{"vocab_size": 32768, "bias": "none", "dataset": "wikipedia_en"}
MLP neurons of a small language model. Each row is named by its layer, matrix (gate and up: input weights) and neuron, and shows model dimensions 224-319. Each number is 128 + 32 x the weight over its row's rms, rounded and kept within 0 to 255. Numbers have three digits each. A neuron's up and down rows have the sign that makes its largest values positive.
After each neuron's rows, "fires on" lists the tokens most often at its 100 highest values on Wikipedia text that the model never trained on.

L4.gate151:111107116125129098125128208109087120146164087136134145121063125191143113134119121112124059127110129122133157173169173085099116184186104086102149120148121115166187095163093147149158170175144111120070060110143160131115157139188118152064119114125135109108181118106137091136092096110114123100
L4.up151:110137135099170144185128121087118112108097075161133090142172120104153161134165148109158091130117097101138103163082122119160150108086103141137166132114065116121111108085209123127127113156147130159101156123149191057142111184171088062143103145099097115107128149129176105192138113083072166097
fires on: "2", "-", "″W", " of"

L8.gate220:162178124098111163107135111151102124066073120149113070130113105176112161115116089093084077167182109161128142107095155129152177128081164113079131183152088131167100184153119078159094159109223187056177145171117140101164177110122099112200085123118047120152124150095094127063104138103068143126
L8.up220:176193129061124139109109143121169146105133096098125108140143117129131151140142155137137167117081157120097144143169064186072130150113159152134152134121105147119142195108109157116145106109136128056087134109078046209049072078113088101120164157135086199154081176159101125141149080121140080123
fires on: "==", " the", " \"", "===", " and"

L2.gate35:145121108130124073084221108085134138117121157155115171086158162173146140087129119090138084149104101174088067174133098128145064137122039130123101071109087112151141091169068135170157064142143143092176116126089146114173093118113130133063139150181167113160094128145178108152138157112081107122
L2.up35:045139133170116075102160154128088125092159160091146159138174087119108167104107173165126148173060116165116190160108108106163086137085174143127044113089090173139125141133177137137090145113126130131138167077171132134198100127132157148166150103151121093154062120125144091122099151156081108143
fires on: "en", ".\n\n", "\n\n", "3", "9", " =\n\n"

L2.gate799:161123109119126131136106091135110083134115115099106097143124175155166127117115209170172146076173127092173146106146157150075174103186133138128147151097174106125122126152119114145139150128116102101123099122142141080114122102118103068136136179188105155135075141094078133045091140131069095100
L2.up799:171097124119132127153158153141129136168177126189159103094142122109115125163145162150124149175147139108151141173162129112061133122112147178105192134135146136153135174139121139149128178118077126139144121120159123113113116105148103125138146123035122102119130155125194161119175111182133120180
fires on: ");", ")", ","

L8.gate174:127084158102106165092153168143159116141174119112155124103152098123142142176102103038086061097123105096127165055126196131159128135165079095108163112152173153122112114097109106082125121195117121185154111076189164101138092143159099071100171114076140154155155119138153098093104059085152185112
L8.up174:064121175150108119142106162088150147089112128161142156133160158154101121156095141104128174154097133182122108059120130113072142104109140091093139163103104131146149132088105121144209106150115109118077120140121163103100117128162121158108118168185154093104097102166106087158162144126128113071
fires on: " ", " (", " from", " |", " in"

L8.gate47:128106128107150158115177063169155139103116152112112108180164130146125139118132098189111062061137117106132111170133130204134136122126128112126087102108127104139129137101141133098164117040175115151061132095118104110133168118144095102097127190096109124162148168093109129102070162145134143123
L8.up47:122123106180108100192139108117117173148199124099141130112164117130117115055161157134121134128159119137146136119131130129123150137125154125164146118156156141123091098102100078139097135084191155179123106090169111157122145107145105153143098087141100115141144117153086179140100149140119157117
fires on: " ", "-"

L10.gate471:110166122147186094077142124125152120155131185206113153108195181134081163168161104103164101150084073151160084111071103088146147164135132164105069114162112148096140152118174158139103149150179142067156092178128170085152055140075125160125103109167151063116143156139140193064120076129104204149
L10.up471:181142157120185124134136150085151124122086134127125151127147128215130193132128114129091136089085133121151167121089104141115112127118138106088154130164158165171148110103165107076169156058091176088123207130091091078091157123116143120161140167163146117098127164104112159148083203148134179150
fires on: " \"", " in", ":\n\n", " of", " “"

L8.gate469:103152105117118128129101129117167160141157141083158126129087176105135082067113123085155072113134179134118130131113091104081088102128101158124113177112065096128080144140130146043072149075164137121103151142128149153164097173138109143104081097116104140088164077119169076114086112074034096104
L8.up469:129086189131117155113144154065130142147088110095151127123108169147096129100141134200134096078103125134125084115111124131049119119181103134085118156146161109210087096171160104112165079092096143111128133187133134106151151152173147139112107150132058165124158090102102149126085107135113124072
fires on: " the", ".", " ", " early", "1"

L3.gate675:098095108090105057101127156124134075118089163153117159080107103133134118134118102143117131119106148184125102124159192132149141146164071112146067073142120099137153086068040106170112218128164162094166134168086167104138129159174023204133131098119137168157111137114099127083118086059178111117
L3.up675:121099146102113090126097092098163109103095126145112178077170137156118087183105130123148163173129139196166182096069133166085170097135153089111083128135105111126153146147117124150153109098119191112183141093128115099161119148165132144109105132152127151170033123073118141117122081130145131109
fires on: " |", " ", ";", " number", " −", "d"

L6.gate116:115083168120172117172079146152107139086088099187155144142126132178142184118149140143172107114183155140145155041153169110170186168101089132073111195107141127114137083099052093108036165120123154104086094107116080105081124073078118100132117171161075159167085090098106146118120162117139074150
L6.up116:115150118082187130113134131124157100098082117199140151134193127135091101150098115106067139096186185183107212130174157143124147160087185134147120080130130085121144144117186160146125168152150086133121071097135152127084172091153142151165150072123091098128140124136155141108127110099154138180
fires on: " and", " also", " was", ",", " been"

L4.gate668:173160162161167108166134150095171040112163141079111165136144132113080103118180139094132164188167129127144120128112088144126121169169082100185113205134079177118187129133100085145074169084067082121131132147136122085131120115083130102121190124119191122144117133177135162122105161148119159079
L4.up668:192118110123139145199094108061134082098121186147137082077161139103055147114163145114114128131168138117130071088140101164134099119166134161172141120091071144073098105155105140091149142168059119144075066126110157131124136128109123132146124115081147070141156109112173155150162123157175074074
fires on: " ", " |"

L2.gate302:176120141161086168171102120193158165089139179117144095106186171108153132154104114069113126148120090116123130123115100078111168131091062148138121144136142127130168094117187165171095060153098176128114091200103184100109164163164166109116115135175126095157122195101120118129181187141118118138
L2.up302:174114077121118157118122129206113133064125139060091163090120128147138080104071095055174141090112126151097123091079154142118127153093076174156155092100148148107113064115146154131067086165102188123131115119140188137135136133151130166150100101103143061133111132167127153162143146186105105133
fires on: " January", " December", " October", " September", " February"

L2.gate506:105144140092114142166142198141186097169105149086115136063162126127132137119156141145141133149127093086136173053088075129149161143084152104143185115111168145136081159154130172113140103110061214122157066114149140133128116135153104147137127159145077116157123092096123148122098111074071138145
L2.up506:156129148076086127147100092091134143142106140136123109137139105156109172128098159145112146136134102183097145111164157105106053146116135136130187118136136150153118137157105059113065098125135120175095065090144100085155109107168098024112098104109113099119089106109156045131065182115078150213
fires on: "|", " as", " FRA", " GBR", " in", " for"

L6.gate167:133148079189128135107163102144117123137110148166165131136141171096097174104130090160138122011126080125154096090151138103132165141120087077116111156065094133164083128096119154126153094127168158170144188179108127090124067070103115114074167111126158177114083130089156120120157097132162169166
L6.up167:146144108100189133157144115175153111115149178145127183155180204140088124054151088174123164112125155117140069171058075126104118115111169102093182139134171140142086173097092164119080132082161101159170150202135109125116142103147100122117153158183191159138109124135079124055118174122093149130
fires on: " the", " =\n\n", " \"", " of", " ", "0"

L2.gate728:112141131142130146160068114202135049078084100177112155099136127157118170151053160113107097112112070201087116148084096110084164162052107060168103162126142130124114062102102075159099138125134156143145151119125140191149143098177174105136138131153138104078102173050144088077150138079108135130
L2.up728:063072210092092137165117131097112113128136114095096121117167141118131134156118197179122125149086168074111072184112151180112141128116155134148106165067093137158157120123161094107141085141100122133119100202149130137107157076172138171139095118153189116121166117160145158137096151147070100109
fires on: " =\n\n", " (", "):", ":", "\n\n"

L4.gate666:164138162130098143137066157129093138120138143124072048080110168130150136175133131128130099104153133103087141188117149112158069118126136077120146162107142130082108169156134186066165090082165168140097110102133145110132141154107097132135124123140175168163072130088146166149153109114139135076
L4.up666:105147129178116090127145145125106103152077063079074106137107172127204111121135112137109162125127136118131151148135120139104045106132150050122128128117105124067150098179150128144197102101151155171110152132120139146114162172176101183175066127149122112102136092107130183129138142152147144144
fires on: " of", " from", " |"

L2.gate815:076137092138108119125122107144116174106117157104121076093120174096179194129130132103099122123151100197120195133126154144120086168110103152097132137116070143081127150178134156120172107108153134111100102114112132075098116171095179175155150150177107132146082138110080151120128127081091104112
L2.up815:077115116142111062132162148170170151155117159101087109114171167086146135121126096117173156148173118132098121137156148109091073087125139100125131167107057146088167152092165135133201139142174133120106148146151172094084130157091117116126101142141098107107118125136083135124134122116135152124
fires on: " in", " from", " at", " |", ")", " attended"

L3.gate454:142126096124194075150101154112179102105194143191106119129102107123172145135147102117092093090106133110173134115129094147121102112121095129117214163172103148126159141127143138105144097178072096143132120187137120102131130125126176097153158103165105172149182114137125129147122140126133188052
L3.up454:125081080201089135160077164068149038138104140141157096114169153132107152141103105125127144088165167155136087127106154088130086152152111108100155133121184114161168131141099176147134076161075136139131159129153129134157079163090151090121139123120108122108146152172132167125150136153109164108
fires on: "1", "2", ".\n\n", " ", " to", "3"

L2.gate657:108200142160133129109139126150101095035135157180153069136144101174139115119155122121163138114131154116088156122157128087144148101059152089090122100138174140126168091144058092075157116081113170161094187144156147176113024158184123106133132120122144167148081134162096163199135153163148135135
L2.up657:110098088149114091076128111097134109126087095126104164153177194071142118200138112137176151158143139174109139116139120088119154116077094164177138126160129177117132094095119138132109122114063133069118100153101094143210075104118126048145176127134100166131140095133070105077199108116155120163
fires on: ")", "\n\n", ",", ".\n\n", ".", " |\n\n"

L2.gate567:159174135074091094117174160186106132105047060128084140129162162152076083136171168102129091132109116176060134117107132091152129149105087184152114113094133178147188116132102146122149057137177149089127142148174160162155135139165157120110131156165125140108113148184150177147077107056139149130
L2.up567:100122126176165079108176168125118131153126130120088116162108148159147099143155095114075097137152154196088149151165137104113164139124108146162148132154174163153149110111130151085117144160080159121094158151168107155173159101140154147168128133132113135081137164114184136100083075110107143158
fires on: " =\n\n", "\n\n", " ===\n\n", ":", " -"

L2.gate454:137095195163112102102147134104133129071186175122157108136180121115155110089128129142114172114115056152114163094117085168158117093138124102124137092173149141092098146129125125141153186133130184103135136122174115133110125100133133173107171102127099204082117112138135085103110146101109167099
L2.up454:096164121109201100161207065102121094117093096075134165159159126138066079137153108164132142184113113137103141073140126101103198125119197151141126129139113146146121113162115126174112108116072158185144157138110104150210094135111163089144176126131155104138107168164135129071158131134177088182
fires on: " "

L2.gate250:156128104145194149087078055125137139120117109167130134163148136143128085089170126095081098136140206176187123079137112146113130124083110120116112071125111118064152180127122186139152110105183171127151188189089115178111145097078166127117135150130151090164141123149128107099104148100122166149
L2.up250:177085140164133165153049095150113092082154128154173139137145144181116178139179121133092037128207129144077132073167135112119137158144135146127097098141144095131155147127095166131103128085164193116097163154116131115046105108108175135154125198108213147119159152143102132092112192117177172119
fires on: " in", ".", "In", "°N", " of", "a"

L6.gate391:145086127106146149150154157117143143136106086162068130157155134082137097158170144138135151111180135123130153121109156128110165085109088110125171123174128033113134095133102088144127101112174180147093148068129054165079104173032111180178086159131126097124097085135132096165139145134149149092
L6.up391:135160112080198133162148102118149122127120128126097132124108166105109130176178132106140175163112092120094159150128144140112105186122125105137145081168121110151069084174118144164122194142128077090138166112162111107092128109110056124145156091121073077059103138193109129117125105148078114110
fires on: " which", " that", " and", " where", ".", ":"

L10.gate124:129147119165120169130172140116082149129156184122127079073126147160138126127167140201103177111091173118115155121153119196110122139081102103140096139166144076118146196164150066119128111119143125133093070112114080066154096119106134097131085173165081158133118075147088168122157185104115123150
L10.up124:112119151072102098157116152144149094103171151112117112160177132101110086076136136168125123085134110140140105088100068180193076094134098168173119116136135187146071053151074137130171085131139170147135065061117083108125125147109076114113132100191100187219092128111123084157097123156159103146
fires on: " "

L4.gate696:105120118166191146133135153169183105167128110159037142122104167106062195081127098101076131070165094128177126137160148094106158145156136141085116150157109113098078156094102091115072094093101120182071084151127143146123176140132168095096181142106124132092128160102136131044069118097108157154
L4.up696:045153096071140141141166068136157074138087150124137146148153168112098091118106145129146153117109115102053182145140194133152205136155171116087139153078106111114080131117091133108122101124146108094074123067126114093075124129042078095137131037162170134115150088151111157108122092107084189152
fires on: " of", " de", " \""

L2.gate730:161166112142145138088091130119159105098098148146096076122150162176163141131151086096153124126132095158127149103123110099110108111117153161081110127136120114115118105104118102130139069185066112117033120118123095198091208149134179095157077174138134126148106160115175160108140107116178133154
L2.up730:148166134091120094164125113131165106122092096114141122140137138114097100216122103141142115074172088145163147080067149162125084104156136142089143121119145137161069124099161150180114115172092122124175133173167145138152118132141150120113136125112160104125101104097144131141173103133101115092
fires on: " December", " (", " Date", " November", " ISBN", " October"

L2.gate73:061175113146109121146099104146173104105130150140105088149120087119173125110181093110123135098109124152184121156148103125176186184083033185103170154109117160148164128078093132080124075113079222154046110096126175165150128140118135129131097089131058132085106118146128100148138160120124095124
L2.up73:124076144096125143116128117131150105077100147114131127234208116157152108104126033108151141076068095227141120154085100144156146146141118060149139102149114152142124151051095148068148091155101140099109082088190141161143147122130056128178052120127115150110153193140115077169100143086127150072
fires on: ".", "2", ".\n\n", ";", "1", ","

L10.gate737:191137162131130128143118090114142132103098123058157125167108177145151098069205073157130140148097164155136155162167113152067172198117119126141140150123062165158138102136089132109166138080194110098153137157156131108151097115133094116115088191144078190133150173119110082098183156107096127154
L10.up737:140192163152140118153132101112085149135123134067201140128095109149086130111157106152119133105150144147157138106117090123079119175155149143109162108116125145136179125150094117140079162087130216095146145147150136124117158174123144163121083188108067153159139085124138148133113080117125145180
fires on: "-", " |", "|", ":", "."

L6.gate7:134168048051207165104136120107094144092119142143179075163091148088133102169151073139093082177143156153101123175109164115086094146088145120086138113086155145121126129148129110130089108255128132096053126122144139133145088175145133116058172123139075109135118138154103124136088103137142195121
L6.up7:101122143093119132161117189112104112113140107128106105168161137085215164070084084110123143139078146147079120128119192139107134136109074114072175148125141154180100166167182097156113154070122113120119080082082100127190106130129158134154164132108072042051197158197137127175128139097137134099
fires on: " in", " of", "2", " |\n\n"

L2.gate467:068165132201088056130099170094133131114171135131148133151135159190144145138117072119105112167112110105109162128077186136142108142110131094155090066136146092131134090113159082086096147149147192126068158144136145063189125064149128098129204140160118122100115092104138097129091081054198178118
L2.up467:115089130132104097130185101116156101125189140165136123103079120139056057094134161106151128049099132105123162143164190040148125099149147162159119126118139143122164157156121153161113122137100183140151166135171146110124090111148144143160135180099113124156050140119157155160149082097174137127
fires on: "-", " ", ".", "–", " ±%", "0"

L3.gate351:110161144145148105164147172168138173086157117111105124147075182149140177114162079049094096146152163072147126155159195141138127121089124101114173093125150096125138131148159172118116109116145135173159111160082137169133132149170204050136122170156104085117118096156103053175117095091090089160
L3.up351:086087127132097061151078111194143119103094079099146104117100113126152076133151146154078147112115125135168143154120110199165181156148144086107146163093115091151125128093118117153072109133119091087112091045110127128152096127122141127130178131144135140129180106147160127160107132119152196107
fires on: " |", " \""

L4.gate122:139125195149119131085152117144135199130126166140095161109154127158142119127061119192131113097137148141099158114151118152138153192175115114148092150153139146160156169160180168142120119159178132158117081128104129111139138088154133113080164130145117118120135192122164122123140115092107093153
L4.up122:110192100170134152097145150095103169085133174106101123168099150126099128146164159160137132107138067157142090115154103176136160108117164162113104112155097121142051138108153090126094175189127113100101144124089118073159159137174144108102122097108127128194141089116127159154119112092148109138
fires on: " to", " in", "-", " of", " for"

L2.gate608:172179131106124106147134133218090111064154125150168162142132091130123120099155132119077139165145110081103156110145093094117088136139073115181129115107054138151106154138075072167115163155144165158131139113188102131126130157118174088121123151126135201181128144150140177149148176121183147092
L2.up608:129080118098103117133155118150125097086184079078099180146104113141115156106169127128199107166170115095121075107148106170141120141102098160193125157141087091058124138102062103110179158060121129128094128130114085139203146159140120129114148130145111143141134144100105079133099112105183137097
fires on: ")", "\""

L4.gate648:139174130046134081108119101085163124130146174045134170175124114132116153122166131166164133090144148095135122111126142167141149151165073083102171134152128164166081131186116195109122148116132092154169106117104165121136121134091099093131086122129114108110120107145148141119118103130117181155
L4.up648:140142167084146131165128145098189142078156194142125165143126107098114145128165158099131142082129140147161133124134154175149152138192162140145157147107104174136149128135123143163201178072104145160084149117165146151120137218081119083140119113119136139149061117119156110104099120123138134088
fires on: " |", ";"

L2.gate443:148151149184136096145114099105145199112117155119101127069145146128160134098115112123194170097106128108176124162124186093103081161136116081158111114199085144088108130175164155152136164126120108090173063147105118058162105138130115140130134106100173132110135102140107114106093225091082110137
L2.up443:151128104163212136140088130105158185160112124109151132161124130191105103116099117135136099121153093081154181127103137111123085119172086087127097125126171202117138148119170140121149092163146102101126129159075086095137064155141057121153166090130133105125134174142116136134131147121074146100
fires on: ":", "2", " of", " in", "ol"

L6.gate510:174132101099121159121161140128133113101154130123110083155153131195158139165135077094095123081125138122143151091109129140105189154125105106160116117150097074143136116116178101185141090129108186204165120108139102120185101163136131085139107142179108123176117129104161111096105178121126100170
L6.up510:130110104198142146098126145086147061100143186105146123152090085204122106132092079142132069135114099107157117127147118104121165071150193188166093106152082139156120169154164133177117148165124170140079134116187085105100110120108126107092110128169143116137143128148148180158153101115133174127
fires on: " to", " for", " because", " among"

L6.gate766:070091190104123125122116145141132100154136098159130122061167125210095062135129165087099094094176110150146134151105171131107074155107146090115103148123158134151112093111129164136081104079178131156141118107188135160132127110186125094098078131166202140072124132164131120140164132114063067097
L6.up766:058069194115113095147164084119094115164102127082144151145096145134082093142136080191076155166131109147152179063181147143116163163142141142078133109156125114149197127167150126117098128089129054129113139154154118103117129140158139135157087083208076122132156148158065137155170136135150113079
fires on: "9", "-", "4", ".", " of", " "

L3.gate327:127145088158159106113177107171110123106185098112158148169104116091130148085129185129139099081138118090108105136135177146120108099098125169116164121178117116205176177139170093138135137138106135134094030154105094125131118160164116127152091141145196198168107160144138143149161173127166189110
L3.up327:102056073157091096203131134115168123170169126078100163176089146081082197119103126153118100092154140158097102114106138146090073116199091113120122118095097127048140140103114153180143130108110130158160168126120119171084142094127156128093104142237124108113186093093131127085126142161132167152
fires on: ")", " is", " (", " Inc", " was"

L6.gate364:102164182089133115089153181128147089113123119133167161154142149203101085087125144203123112154136172122100098131159153116110145133120110148142057127134104081092066112096070096113107140127213146098145176077098149109132157092116094148123084127128110159090134083126155129098128036108147097134
L6.up364:136110181123090093095114095101139105122072119193136171139149116167104085152153157135110171119140099179124095116118162135118144105131147152141121108112161063120128163135129111137118110094134237157158135144134105149113143097148061137121134102134114141115158096129086213135106026098148122116
fires on: "==", " \"", "9"

L6.gate121:070168100090133181097137142116146140150115106164153150130154144153102102123111163078118147168146143113137132131055056099093127129162089133129102112133067091165155146114081084066074134109148129124106103164172144185133150109045105093089159059145206105103138132126111102122147074138054173123
L6.up121:150145145065142098148128056124141097126069155176114164145082133121116121100118112146086155128130160154169149116138151147143086119155103129062173103154145086193130117166093143098115164142084136107087139106118134162153123118098142144193120135116086130135183113130077098083065121207118106142
fires on: ".", "0", "9", " the", " and", "8"

L2.gate245:114104156097065082122136135153152109120145126108135075170099125098148101126102145165135111104099129155165045127174092143184142164152140168172185118131090206189153169091110154138169057145111131093119051091127106127102101195103100112169063071115143137123149159083075126103177118124148111085
L2.up245:067102134167053091138157153130156164141123128161117165152151101103126178085175116107145093086123117119132108142118083153110150136138135068144153149122165184117130135181085164208078116092099189089112137044142146093122116150126124155182110140103144116090153107097059150126074150127086108099
fires on: ".", ";", ".\n\n", ":"

L2.gate615:135160143081062113149101142171153111159178128118116215113124183149078131139173101170084089056101148170070107160098119138150134112084140069091113154133133118174065189106070118139108121160147157142118146163154112113134146102233128131162096120176167138118128101092187132132157107134152146132
L2.up615:123137048121160104108124137093124125138199099120134179120193128142093092114106119117094125118106127164128143113078121207106136112138116081126180128100169107099128112152124152105108105189128136156103100198126162147129096068176126150124168105112117071149160155111159116116087131148141122145
fires on: " =\n\n", " of", " (", "\n\n", "to", " from"

L4.gate137:114141129136056102145126116160142088122106116150123094119151117118092120166095156166185182165171147170097127083115135090112098146089101146131103093141114118115120155146139046183116107112109132164152119121126147132104136174118170117147084206109119106117135104052104181144136164073110177147
L4.up137:100195089114124180112127174074092098145166139130117137055122118148049128151129110130107152099110098144140149146120101109107222140125186076155142092170141130145115154122111121128119165148147154088118100136147113092148042132122079168126141119138099098139077144155080144112076138094102158103
fires on: " |", " ", " and", "9", ":"

L8.gate409:107146148125120111122068152140066150089113120073097120109105132140162162182200092121082144127103131129172136164134123146081160183129138189132151160165120164158094166090155140118135127122128110113116083125154143085127105125099108125151098093108073178104162169104098191147124118136118128172
L8.up409:052096219126135136151131113125121173066119110130108112112173178166039164112124160149071116156216148121143153158156129155103072175097117149073130128122172092132125143117067164176143149181173082085161126063099069102150106128084127120093090176173135163085132155132142142173112097085167104148
fires on: " the", " |", ":"

L3.gate48:155072101103123169155132121150072093057105159135120106110101069171133108127197113120110124168123140117124124135130096153110122138136083130059147094140174129135181130068100096082097136118067142133157124150112139125138128137124117138048214049096155112185142127157087094133098140102116133091
L3.up48:063124160054201129162148137137140125149110109154137132193119105164146139117122125144187126123087171148194180137075148120139100152074172062048096126078153093097102143164138203150056119122138089121164092148095123163129094082158154145131143143133102124101163144131074139124159139086099157150
fires on: " of", " on", "0", " in", " ", "."

L4.gate322:099113135146110139088097125143172182111142110123199144149098122096150101109167065076173088117141119146176152148120128121106165136095097143113164130138101136149120107098163114177116126153153115094162170164150108157180223146119161068142193171070083072140146112119168134119161096062078119103
L4.up322:175119137158162129093151149072092152162204144193111134196139135156153107149118179146098125108068136136121051149124095116118166156117123110107100117101138093129133104119119113175160084054044159159103136114084109122157082079147159140127080130093109166148162163131159124114142145069148066138
fires on: ".", "1", " (", " medalist", " medal", " population"

L2.gate257:148123099146165113109123120149171076097124122114137064133116125140102176108181097120100133154110145099120090152159150113118165145097127162087114105156124107138099152067079070141120144052194188110141084178143108091150090149080093186176136113147082142103145162154191108138146173117059065090
L2.up257:142091126123059162042172099124151153099071091137146064106135122144137108145094158115121187082119136117107084124153089120162121149129179183152142206120171082202118184175168086163135126089145128158127076149142133154106145155153140102116130117109158173146138084162100124157071120151196111110
fires on: "=="

L3.gate369:149125145100085096207163116132084139142098166140157171131136130113167131209138162128095098095152069184130123123196109081082078134137121110137111209156097105178150204134126165123200096194109102098126036120107145130099122143108132117146094078101102065123143137072116128068147104168085176119
L3.up369:059148155116091138025107165132172138105053158136083145134128150147166090124141146158098075093128060180129155079123138149167132157147149123153088129103206134106143099096135155215131148053127151136033131150147183142163178178133117095193136111096137169116071106031107141133139157113143148129
fires on: ";", ".", " age", "v"

L6.gate166:130179120084096148167205169112109111124103118139130099112078122139130152160127099148251186118138119094127088084073126121183106157116087168078189184176129126149137180119058116154155126123171147156195108091151131068089175131112070100177122124148072141144097178136120092149145145151129122078
L6.up166:143154136110069142119134083127127124114066146143112118103103131103082128116099136147139196167091110128087092052108132177085169196161130122131166109165090121134100139167114176132100160121124111105142220090126139134139136155087183127149131121103098067146122132089138154165094123086155165114
fires on: ",", " |", " and", ":", " the"

L10.gate278:183135132126109134145097124148141136124158182114119109146137092158211106133137135162092142073093153119093140118102137173152120161083130133112116105102124140104114119108141144179054169155134168033152091117118125095135155098144107120153103139115163131117147175087185146143122164164120100161
L10.up278:178163116158142126110131109112101113078120110109162150124170140153148127100158115132115132150148133121103125131112120156163106149180162104153118130123088214151141175077066156177132076122133161161143140117121130138098118125114137057105127111086122187216093136100133159124158145170150100143
fires on: "–", " (", " ", "8"

L8.gate114:108113132154169116143134145133147097120100141090135119110190127075143132107157150128176134094132090168114163110155157093101154127101133150136085116145058084162136155134119088092116095061090149076141148108175124174124184149107113123129117099151075113120138105076144138120117145097105119174
L8.up114:149138143165058104093107177149129159031150144070136117116124177118124063074129124137114112084175107115103150141092150164111104147144109112155127124213114115173050109116159076076125124101095168070109138090131140114111153132085132109145093120120116085171121040132176076113145160153094130129
fires on: ".", " ", "0"

L6.gate825:081141094068086157161107092162065108187131082074095169125051168189126169147175115184091084117151147078116134153129158100186106114133176124205088109167058131136123133156133098061121123127141141098108115183101104138140118142129153105153174134126117138123095111135113138111117089118104120130
L6.up825:100139176098098153149108139111133094149127139150154176075077154136137175185161115158102135104172094100105219164113181139149121110150134059170101122149085105148147126150160103156092166121076103149094072172078178097169134173158108127136153108108092188127192068127098149143119095115137130149
fires on: " in", ",", " on", " at", "\""

L6.gate418:140151147059146100129127104119160177138109078171095073086133114108122165101116116107120162120180138090102115081107111134130152162128089134115091090104154108131090104148121184115124131027108139163115129123121176090091061087116138120098138143150093148128143127137106095125158122121106123133
L6.up418:164121149041157152174116131110133142158194089169123100107136157123140156100148119150111104165143165034157136165113117121100209117095109090084128113077128104121148066140116147130151123102100144106112058101107119107138124072073157163137130130138100104061160109086151165129124135163130137153
fires on: " |", "-", " and", ":", " as", ","

L8.gate677:097119174149127202124129093162125138142126127163131129148135138163160092122151155172119122137113126124162194110160111172071102161125161079162137079146130148142148199112076144100118053084219122181043108127145101114141115161132134112094138082117088158105154134171095174111126118150103158066
L8.up677:089095121109153142102143143130127120126108169121166089154181140098154160140158119119143081060145115150135102151146142095157145103174057124092055139114135148154123131111164163181182087074152196136166160150132136154101159089106111221093169127181146138077115072090090120179154149117151115149
fires on: " \"", " ", "-"

L8.gate729:116121138118125126123180168148101149161149095137135074167132126169062111138125152160118050124109140079163100175075151137096171158143188092129143085144143124095116170156128145168130153162167133144121116149163120105091165165171118121076163105076101163130151142108175167197126157140145095088
L8.up729:065116115165095108168133131151166068142091116101118116155167142134069119161080154205135128130180135126114093075052132127118173169156155092095122163206151125140109131100138140152128142130103175155163152113112129120165078120085191104126091111103122170082131167126123109082134101158134066120
fires on: " ", "-", " the"

L8.gate185:125145148085183155065202133077090143164055113071197143139090132097131125062117128158147104131118054152128137071160164108154136114118115090109125164073139128125151156115124070142177168131161160145139146104088178110071110123140091155151151133130087118084137143175110176130074199181151121158
L8.up185:192103158172186110114130159171129132138084117148151169084130120126102133147134127112146115094136114110135129098095164155125123121135166096157120094071107134131156124118091059103103140110107171118080143124123117142088112138155107147088111108124102152133134062125094180178132090132112107102
fires on: " \"", " is", "\"", " of", " it", " "

L10.gate679:117118091088149129146144108164129099123147146084117141158134191103136142155165120095068157165128055163129198112152180130111146130055134174173162132174091149120162160062137107119143126093116131131070125149162104090090110065087098143110187167149128106128184095124129147130062159108123132174
L10.up679:094144169074125092115114147088159124099067137140095103124076197063147211097161142140100039120138155164153146083139177142146093142092136135160117139089129099158143136108134079148131133096125097185113127146119125120157166148107128150138144127139048124151157153121100080156069183133110099177
fires on: " |", "|", " at", " in", " held"